config.yaml
n_head: 10
n_kv_head: 10
positions: "rope"
rope_base: 500000.0
rope_fraction: 0.25
qk_norm: false
attn_scale: 0.125
init: "uniform"
init_std_up: 0.0144
lr: 0.000859
lr_head: 0.00335
warmup_steps: 513
doc_mask: true
train_tokens: 670100000
dataset: "wikipedia_en"
MLP neurons of a small language model. Each row is named by its layer, matrix (down: output weights) and neuron, and shows model dimensions 336-527. Each number is 500 + 40 x the weight over its row's rms, rounded and kept within 0 to 999. Numbers have three digits each.
Before each neuron's rows, "fires before" lists the tokens most often just after its 100 highest values on Wikipedia text that the model never trained on. A number after a token or word is its count.

fires before: " " 53, ":" 5
L4.down1709:393497435528470524505543539509523503502484530491551524563513505456568548535478432503526553467553467491516499507377411471475505541498506500461489509481476510505525480498461512473535523587547450491484512485508466545494502575555477470524487413548424479468482479535464501485459484513525475437501483498505539529512537529463475502479534490534447529484529448547542519525506492496575541546520558533522577511525544494500521531530458541546449516525449501514482477486366526510497433443517495463488495534497517446489499516551444474538455469515438512516488491579532497468495548476471492500

fires before: " " 34, " |" 25, "3" 6, "4" 4, "\n" 4
L4.down1332:452499582498496514447487420465466488469536438498544561544482474592505512445564495539516496519432504511510515523513535494484566481550489489518511448523541486487483455480495514530525522441462518511445508478510543508492477492492520500545499462496529475503488494547541561387506486457519541514484509448491571514496516517514446494426481529453498551596520438486477459463490448513468502527519515525456591550556512485517494502542413512465564452539465526524555493584380524546459483485533491497519483502540502536479567566470478495455555535516465519482519425502445545482520471482465441394

fires before: "\n" 37, " The" 9, " He" 6, " In" 6
L4.down430:490474453501528515464526493546458506523473521500511510504520463485509471482484532482538559498540516444545443517535448498512487517480499495494536538515493548534483504469471491467468491500543488515485519507495498485530453552486482496468494475534468500533499484454490503499493510516422513499480540472517524525487536505514474501472535498511475511471469472534528528501500497501512525497489532538502506509484529447482480146474536506471507482521496503486484430462512521522513499504489522478465514473491562522493495456567518524526466570485517490534482470478519551461515501487478497520

fires before: " |" 29, " " 24, "\n" 18, "3" 4
L4.down2196:514481520483511528519503491506542480504483465490464532513449552479545577483521434564515512509477509526445469494488433514467592487480487574499422488500486503511545494568572480525485483555488588464448468516497450503483499438422509482579523486548548533500458490484450498538461493466478503339566523527551486514573479518494572517409518481512512473474511428549516460465459525465487486456451513508496441471521490473558459518491480425461455555465530483508482527449476535555507516634534440456501486476484510551500522478432466528442476532468493529458522486567552535538518388550501526430

fires before: " " 41, " —;" 22, " —" 7, "L" 5
L4.down1642:464483473487536511519518486534434528500457424489478465508545499498525492499515505574523534464540479524472537486503520467488461481489536469490557512540445462521514474478554594524471535526489453433430478514485450543487475505541527519524453492536477506524536467539437456482501505464498532481417551484510554500461516475521450543460486475503522566432519478491529477515483472581539520469496483501514490501528565566503553525505518506496462491382467509597485434553334535484491421484479452514498555569492511473485482535543516466528455494555486478491542511557521521504540563425514474412

fires before: " " 45, " |" 10, "5" 5, "0" 5
L4.down845:472412489529500549528481477543548499457574535453576569543456528589537596492438465453480464603469505478510444557469482417504561509523490464464551444503509469504515496474504484534470465525490562473522373483589562491559553444464453562514525522499539534533500496467466472467537524411497477481514526503457470540472538498454546441511539545585514530555479500504510485458566510506539463531525464525435442550551525490486471551521457502522514468544540531485469485502437495491459518554544515502476581476523499502479465489453537471431531531494547499550496514443501431488498466506531543453

fires before: "\n" 51, " |" 7, " Gill" 4
L4.down2291:507474487488522474538536460457497487409484547568485502516516469540388533462450509456525601449472507472526532483571406547519577476492517506472475513514516551489410426531463482481515497562505551574441493509431500526535505461498566486478499397460551511536507488523502526462441490477584490500506493446472550477467460508537547467494438506519487506515462681499517533505484476469463512525442473453466524518458469514504484424471515444510524506464543441461477529488417473510484546525428502524499409539467526506470538486445492529499540500466609458459496540513469553515513524491405529520

fires before: " —;" 28, "\n" 21, " " 12, " —" 7, "," 6
L4.down246:494504475483510523525454545475521574478493474504523460513500472449509501546492494547527498412433506513472487474451491524514465515490473464513559517463421535467505488489477490527496538453566435544508472523506514498541495569511483515536475483534536517529500468542592460528523478558448558471504571558527519518506534510515471489531448475459522501463566407533587478504447548463546518552516465562475484536506505527507501568569479541502481450439467503506484493500542488459465459529522439517522477555572508539473471494477479396443480543527482470508489487546495469476423491520478500482

fires before: " " 30, " |" 23, "0" 13, "\n" 9, "1" 7
L4.down2373:489557528528515489453526446460445492483467471477454524553461575481433506478570455492527546540515569474509531502505549487448481555474522466493555429530454456508458521546457513517545540576526524480482463495541576488473495507488506608570529452573484470493455465473479514410471500497517500467531539525502527462530508529490516468481456563449469504526542498483512486530525493529450554537530441477478456555557587475491539474546449527441506461501532519479485575510420595516520452464525593571498551426548454520422457497438528446520460549526498455451490396544496560528498531525503482423